Weights of a small transformer language model.
Size: 2 heads of 96 (1 for keys and values), MLP 512 SwiGLU, vocabulary 2048.
Architecture: rotary positions, untied embeddings, normalized queries and keys.
Training: a variant of Adam for these matrices, 8997 steps.
MLP neurons of a small language model. Each row is named by its layer, matrix (gate and up: input weights) and neuron, and shows model dimensions 0-191. Each number is 128 + 24 x the weight over its row's rms, rounded and kept within 0 to 255. Numbers have three digits each. A neuron's up and down rows have the sign that makes its largest values positive.
After each neuron's rows, "fires after" lists the tokens most often just before its 100 highest values on Wikipedia text that the model never trained on.

L7.gate332:130122156128115137095149107166089102146118151151100141114101145163085179115119135158114149153131129159128090109131099115151119127107083088075096162082110152137141126136105119147155166151176167102108160156112117139113104134113123149136155145121114164118094111129130137132121100114154112132159084147092111099158153128111130113098102109135127097142117132133102149142153110096098091111152132159168165117108198110138162144093144113150108139131106128156128137140131110191102114128156115103120106088172111107166128122114138143147137123139089120120121109145087128170152112125149118178
L7.up332:156119135146099133095109142112100125143119121103121095119090119140105132147125102091101108112178139139119136101137138077138159125084114140124133102112116101108152150117103162115147085116127148138172111155107129097131079133132135119114163125110129165090114157125108139110053119136175163142152113164152086156113115108103141070148112149140160185126165179101152172140161146132130097137116156112157158152133113092127156113174133140100108091159129111141162112148183151132079161143125128132147115105133126145132157126137159151128147120141122113128115164153132133122143123140169098135
fires after: " the", " in", " of", " |"

L9.gate349:175121125146132193143131154151118108096102126116101169145174138136132118100115114117143143160183106128134137126133104126134114107115109140142096138178103161140092116156154143115145133149106155133090137125105158150143156151133146080167100131106133086135140114153149115166095115092125104141098131112109130120171159113117114137167127167088100110105127131141153112121121110141102099188139111106121134102123133148148170130088142120129123155102122123081097158151146135130090096114112113132102138112129152122176147180105087121099117189150132127111117137165151118142125179171127160145
L9.up349:134155117157075131172135137140140180158110130121105110156123130102094127131099117128112100106100112175124184156149161138087099149138125120111095114102108160151177131106143149077175118128076128104103152093100141086120153131151087134093124136119140113095109124127147122110122066105132117098108126146124140171138082155157137153131127080141129126104129120126152171094137117111163155135152129081144087113107145109149109153117106142114081114085138116086140113147155122148138137103153084101115146126099103133110127143118123119138128127136093149136177119152101133129133158131133096153
fires after: " G", " F", " |", " f", "F", " Pr"

L7.gate8:097137130168157111126129113145103100161116091146092138118095107135129119113110150145078162142127114124096082145145114129096115139149141133083128120121161115111142124118097122122146137135159160123140183161166164149132086158108117147134104087174145150122112135131138096165140098098123121097179140109129155130122118169157135158150126105119133176152122075126168095143139108102103074110088167107138120121095125106124119125059110107132085103100097142111143091115145121126146101144128134115133139099173139136149115111162171138126103168109115111122097134141132114157154095137131176130
L7.up8:125181115148133152123158092121167139068144117138141088084137113132165123095177168127112108102103162112101135155157138107107099131123128143121070122123110102159096159139068104142148158105161135141158155094138120095138126149116150124128095115170175154143134152125145109082136120146147127077161136120169120123130116120142132156127086135116120107152109091149120108119118128161136124138100138140100137104121139133104134097084139179165118099117120144093118119111115142145111106135126185137137136151165093182139123174108152134079145159113125130130105113133108106136097140105127147146
fires after: ",", " l", " (", " the", "\n"

L6.gate325:111130168176145152149091116100169164140117133110122102147068156109174131130109122113128123101129135138110116141171150082129099130133124136116123141115118135153167105168097126113129163159103149128137134178120160111107112139135137125098126097151152105079120115134136149108131146145100127104172172127115101160143115111174126142080114108142114129162087089118169134129165108122140166121114122148138171139133078135112160130104179114152108153155093127087108102121093090115106148103111129130090149163117125147126141110101131116164145143128088167095138108177136145123134153131140096088
L6.up325:126133114104106140138088123146166116101148108097114154118068143077144139098143122109130185128120093101141138147096124195116137144138108095135127138188124156105121136144165141120146144072095144137119132126125124101125145113140110125178097112154147126139101141122175162153140119131134136136109157112116196129102107096115131144117102123119106115113139083139141126135104132112123102125124094132126111152145104149160161124176133160095156196147065109147145093112146159144161119171129118109107145093132120109096120130147164116149110169091152149126157130113111121146166114134110139143
fires after: "\n", ".", " Mc", " re", "on"

L2.gate101:128155134136171112080119164111074147084121156125157137139101124116147113182137157131142115119142185149107136112161106084146089128135107147145130084147132121086124116156124071110123132149108104136126154126143087147170134062134133144168120151097163101141139129150111099174124129130117095150123154111125120153134131132105130162144134160145144106117139164137156154170135114128148158131161133104101129120098153138157141138141145120109137132140130089194172140147129128113090139130134140091112082119149123161127132105105130116165112157136155133112074158132120132182152155103093117124
L2.up101:105153134130143128148109088145088114103135149105142105154093144139147173142124172178150112089163145101096066113130085120114132144116121145089141121135178162152152105115107124113169098144129128156151118142158133149113123105130123111172105130120081111116122108162165133154132133105122110144145122138137178149118146130132152168125153167171117143144137141136152080097146138106116137145154171145152107139144158151166146119136109133128094130144104180128105101117157103155123146172136121143172134156112108102156158128122106149121120098067130130129111120075138131112121185117093157113
fires after: " l", " includ", " M", "ig", "eat", "um"

L11.gate347:113182108110136085116162174158112089129110168164133127110100091117066123125088138120151114178120132100123107073128121134119129115138113092106097141132100147103094125128156164096168138107115152147062107109104114117161103130144132124102165148134144172168115101116142111095115120090130136116132083175137138111130135136139120140112155122099108143105111133144123134128163130086089119103130174137162112154118098100139126151116087128139133171122106095149087108181159146129104103142137115127127155108134149155137119135126130114134156166111103118116104142135138129173107107138075140154
L11.up347:107133112110092117142124093139144143128116132135108144137109092141142146114125174089123141128129113176139126121078133085143132122103089142146165158174143142175109145114159112120133109079185141142121148103120122123121132149186114148108120144123096116121124116103097166123094152112138136131081155133124107135136153141131138130153122114131122094097147164107099150129157108129155110159074134133146127101133079181122086139146085124092172072129133132102100140114143112165087127116141104103134110106091126133170140089152163131140106112196087139124152122151116117116166127168114128125
fires after: " |", " gr", " 2"

L10.gate235:071155148132112125125120134137102109103098193121137157147147076141119126156111175124101112109136125140117138135194097109110089062108143080119106141103154120127138133124105108108099125120123154142101141121123124105180112124096118106137116100133137136122132078114134132130152099146140152137113072135112105133127199096159117118138113134112129150130145085142176159177124133119112130131083136150137106158119135171116154122088070147148120174118148102113138123137110154146131119105107110146120131151170145120172105121098148129114145146136133132106132119175116111117122116090109184140
L10.up235:116148133151142096142156111143111125139128138148109093177095143130109111132088143213134128135160166124111122107122130120138107128108185093151126145110166164112132129118112115122106118126125132153132149117144117141136092163104127133127189127128080115089144125130108141077150103134156118135112158099114125095123132121114179162118187086143111156117085083125116132158137105128121142140121098113100160120116111132141104091102125104111098142094123087147066110135160076109126132085094151119117124105144136100137118133120109136118141098115148178126111139109139158181102091121120166110
fires after: " L", " l", "\n", "el", "L", " V"

L10.gate369:125143140124133144162139139107114031167096099130110173164145145109121112147087123136081137115085109200111140139097146126110109115158106144148130104162127134148130112131098132100137132119106103153132152115083150113177173122157127146087137131177108089122142121117163103139133119097168140120143127109142100124146143164160121088127101128108113111133140106142117118148149109137099078115141183133126160157091135137146137125109177110111107108095147099101111136123164118100125124108145139169127148100154144091112136112120140117118150166120121132086099170137149115148103115125116140161
L10.up369:189108126142108142144107127099123141136118121099135133111152152118102096125087170096141141135178102129116121125153144112106165092139118113115101134127132177160119160138098134155111147110148114116109116112134123142162131118119106128153139123082123115163135157127164111128112128120172118105072148099104133133136138140125104102152148156125129147161135168118132112133134132092149177131116146086156150111143135082123113125101179106144129047101150125111126128138124122171122121132124119148128122151115119123157154173129117092106113163078097155109177136058135096154074125110071120120
fires after: " |", " G", " N"

L3.gate312:108136131133159145123090121108126108129106138105136158156186086176098072106115126119166143132137103138141115142190142167132164090120125136109133131156135124133159135071117135122124150138123162080080177146156125114147144118138127142154152127150155116126127151144141143146127102128108099165127087124154142141137157119145133098175127160130140094148107121140170129162123108104149124150140123133122137113110122144124128160134173113113155101092140110118168147143146137128122153158132072086154126146098133078115072155142121120117143131106166164120118112156166130134214136142138110146
L3.up312:140125150115117152087098125101124183130174136093111095142137137144104134132134119129165093103170088138119130129138125110098149153149078104096106095143151083143140138117111102152105151093138145120105130138136141172144101116134157127162156119111142120119096136117110151125135127093096095116131149129131133149127148141109132138167142125181137101159097182142082145110109142068134147102082117170133140139165154107121094128102094147132151114110133124169155095148124145097123117132107151083125117149111129128106168113096145100115108091097137162112105091133162112163114060136098106136
fires after: " s", " S", "gr", " G", "ch", " gr"

L7.gate109:146149136120109154126123137140133089180119150154155108144121090140153139115148145163079140147124147112139148145122165150103130148143172096121106093075114160125183157128115094095141131124136168144138149121122139181151123112113130131126150094161133225131135111121151111123136123159111131076123114113101152100112156123150129131124154113128140170130108101165170118147181126173131093120150168163135106098120123162117137138124144094134104125142149150149097133111131161125140091111122129115163096111161154107130124130126134142143105112163097106097127122172136079131170136093118121161
L7.up109:139135110173154097125122123153121110110122168107116102104147106115111087116129116099151073129122146185110120113141154094141134130105142116124104118111141087094151132113117104092112105137143097123102146170122136147164161133131125115077087142094140148122093136183142128136113138134151126094108109155145157148095070164172149151160140114154155108147140163111129129146118106133130110115166121157109113081154087119141096107170113159134107138119098112144125146122102088122153140145126123142122137157105130143109103120090131111046146138095146129145191129116139111114093142100150140164
fires after: "\n", "==", " =="

L3.gate78:149139130117170122069082131135177123120121100107107146148112110143170108140130113100137108077141163139137111139158131193085147103126117098113114138120122117123139130148143111096116145144124160114155130108083136121108105117110163154142172120136144134096097079097173127117135148122123097115109104127120125105091124112139117123106126147115153145163160126152167125113131160088133127129122109148121139126074126122125131120129136120162102140104102099084080090144125141110064129078138162132147121097138157138118114100066147139176142191098135148119145135112140135104139174142101124098
L3.up78:120093124099129091097086120168143127084139089121108132207122148105162140166139104124155137124116152135131116144136142180101109128115106125132136145123085122113156114117136128133128117122122141110127106112081134094110118145102143162150168100163130127097145135103166150132143127107133118093082160168096132152126132123119120144131155133153173121124123144109132135088137177112126121094122081075130142108105150117070099161126118142137107161133151121100082097161109143114086142130146114113131180102164133136120103088119164147152111161117163136124134144085109128111144156177110103093
fires after: ".", "\n", " re"

L3.gate165:107158079087139130152109166112146125127095124114152085138129163139159082077131078111122166129161150146150097123143097154149142135085118125130098150130142111146137082096105148120142165107116139112133169154173155132137132087131104115086159115139169073080134114116129119143120170134078106102171089146124119119128152114116131118126106136161101074090121107125142143134170105087153110114181122112094171123147135150144148135120129147141078090092116107129133136119145156139119126142110136113148134124112127140115117113113131164160169166105134132113116139124129129102120162136150150094
L3.up165:132165185089115100126097126110137103132093132156109120094130098134086111130110129134119167149125107115115141092110079122143114169138160116080115124169131116143092105081108066181113153147115151156135135128131145108118093107129139177139153116125114142122148170109090116147140129088104114115136150140115132149140155155142138117172153104131145165152145119114135104120121158115093093098123152093103136107150144152104129158130144121135161085144139141131142120150147141063122113136120117124156160126149117135144142111118155178109142117084108094107120167130173176113139150093111124180
fires after: " S", " s", "ult", " 2", " qu", "c"

L3.gate465:139185130158138155116129134126103114161108134152126112102118161140155164161127127101112135148104117134109145130140163155121114108120130166137090132135122146131117119166099137099142156144167111171102138177137136100152075168136197153098142082164106165133153148127149111104153174155099175103103130105126124069114171121148126140136128115154138131125116102124154128159160114115135144117127123104141107171121088146112161143153167111145115157154083153142160130143123086157154107133107105134151123132185108121147128137123167142135104141169125103123113159146172157134121151119085131108
L3.up465:143129141133118136107142095083083117113156145077108114108132127125110143143140121147105148117093113074154154135081131127135107118190164110109070126126156120177127115136113095120117126106134114180107089126110111143153156155142136145123149159102138150107092151142129133059187129103142112144135121107093134115135169118161129145150099170145110133139120150099173115123143113085121141138134131150153092153106112116136122161147092107108155126142104115135157139109155128143111107160107131119143140142127117087164123130108148082092113099192127110119175125161140125137181152104133109117
fires after: ".", "on", " own", "W", " are"

L11.gate168:121097118153149134144165115136136128102098076159108116144129140099102092122091138110126114128146081114105123169126112150121087119160125124105160179127108164090164133123096151155164164113107152157114131153084132120135140069094098140133147148102120136126125112106132122128134134110159118122151141123135129071118147127141153114128126135125113103154088125170128134146154134105113175172117081139089145101056123154125159159123102070126117094095134130144121086128143083135118129090129163137112133112141111115137092079103115068118119143137124159112123163103114143138111115127095116154
L11.up168:114085133158131107113170139106117116068129092129137163118103108082125152148121139145105154160108112138165107092137153152152148144129075113115172107135154129134109127129141148151122101113146117109096148112124105095146122112145109107142106088142130116150074123096099144152144157117087114125141150085094157124136165137134114102130114164123087148141104135154126160126141088089139103132120125101115184168137160107110129108096160171097120071139100131103143115124122184108129144143155140104122111140119125083154138154151116111119080094073126112114135100127138130125181141133089129113
fires after: " a", " A", " ", "n", " N"

L9.gate197:188114125122107117114138172103152098141123133115117152117087135146170112119124114145141110163098102089132165108124141168134087154137121153128137136146151131171106120128129130139123119138113152141129132141108155145158148131138144154142143105184140120106097118133135124154137138132122172149144127121130142125157141159194170128170106126113107079141176125191148105141163089120121124126135121153118178137121140149148139118129139106121164108131091110112149127118146088126089104111113091156119156093126172125108128122124123054142096161108071165108118117113147115140123166139071100169
L9.up197:127159126140112165158091129118142137139121159137101165144119118092120129132139118125081118127106094090128151161102143156170117114130152163137102114166147151148125148111119120116130173142080136147162133128112126110144119131151147104166136161103139107113124116146113146114086144134101122185126131088117150097161099123112134136164114123052169106182176178097178108098134117053145140114173107090148121097122133092097133131114146134116124117136147133120119105130137141151124129148158117144133143164106109138112177143089126140098160104087130105133119145128117106135139161154146106090
fires after: " G", " C", " c", " g", "G", "og"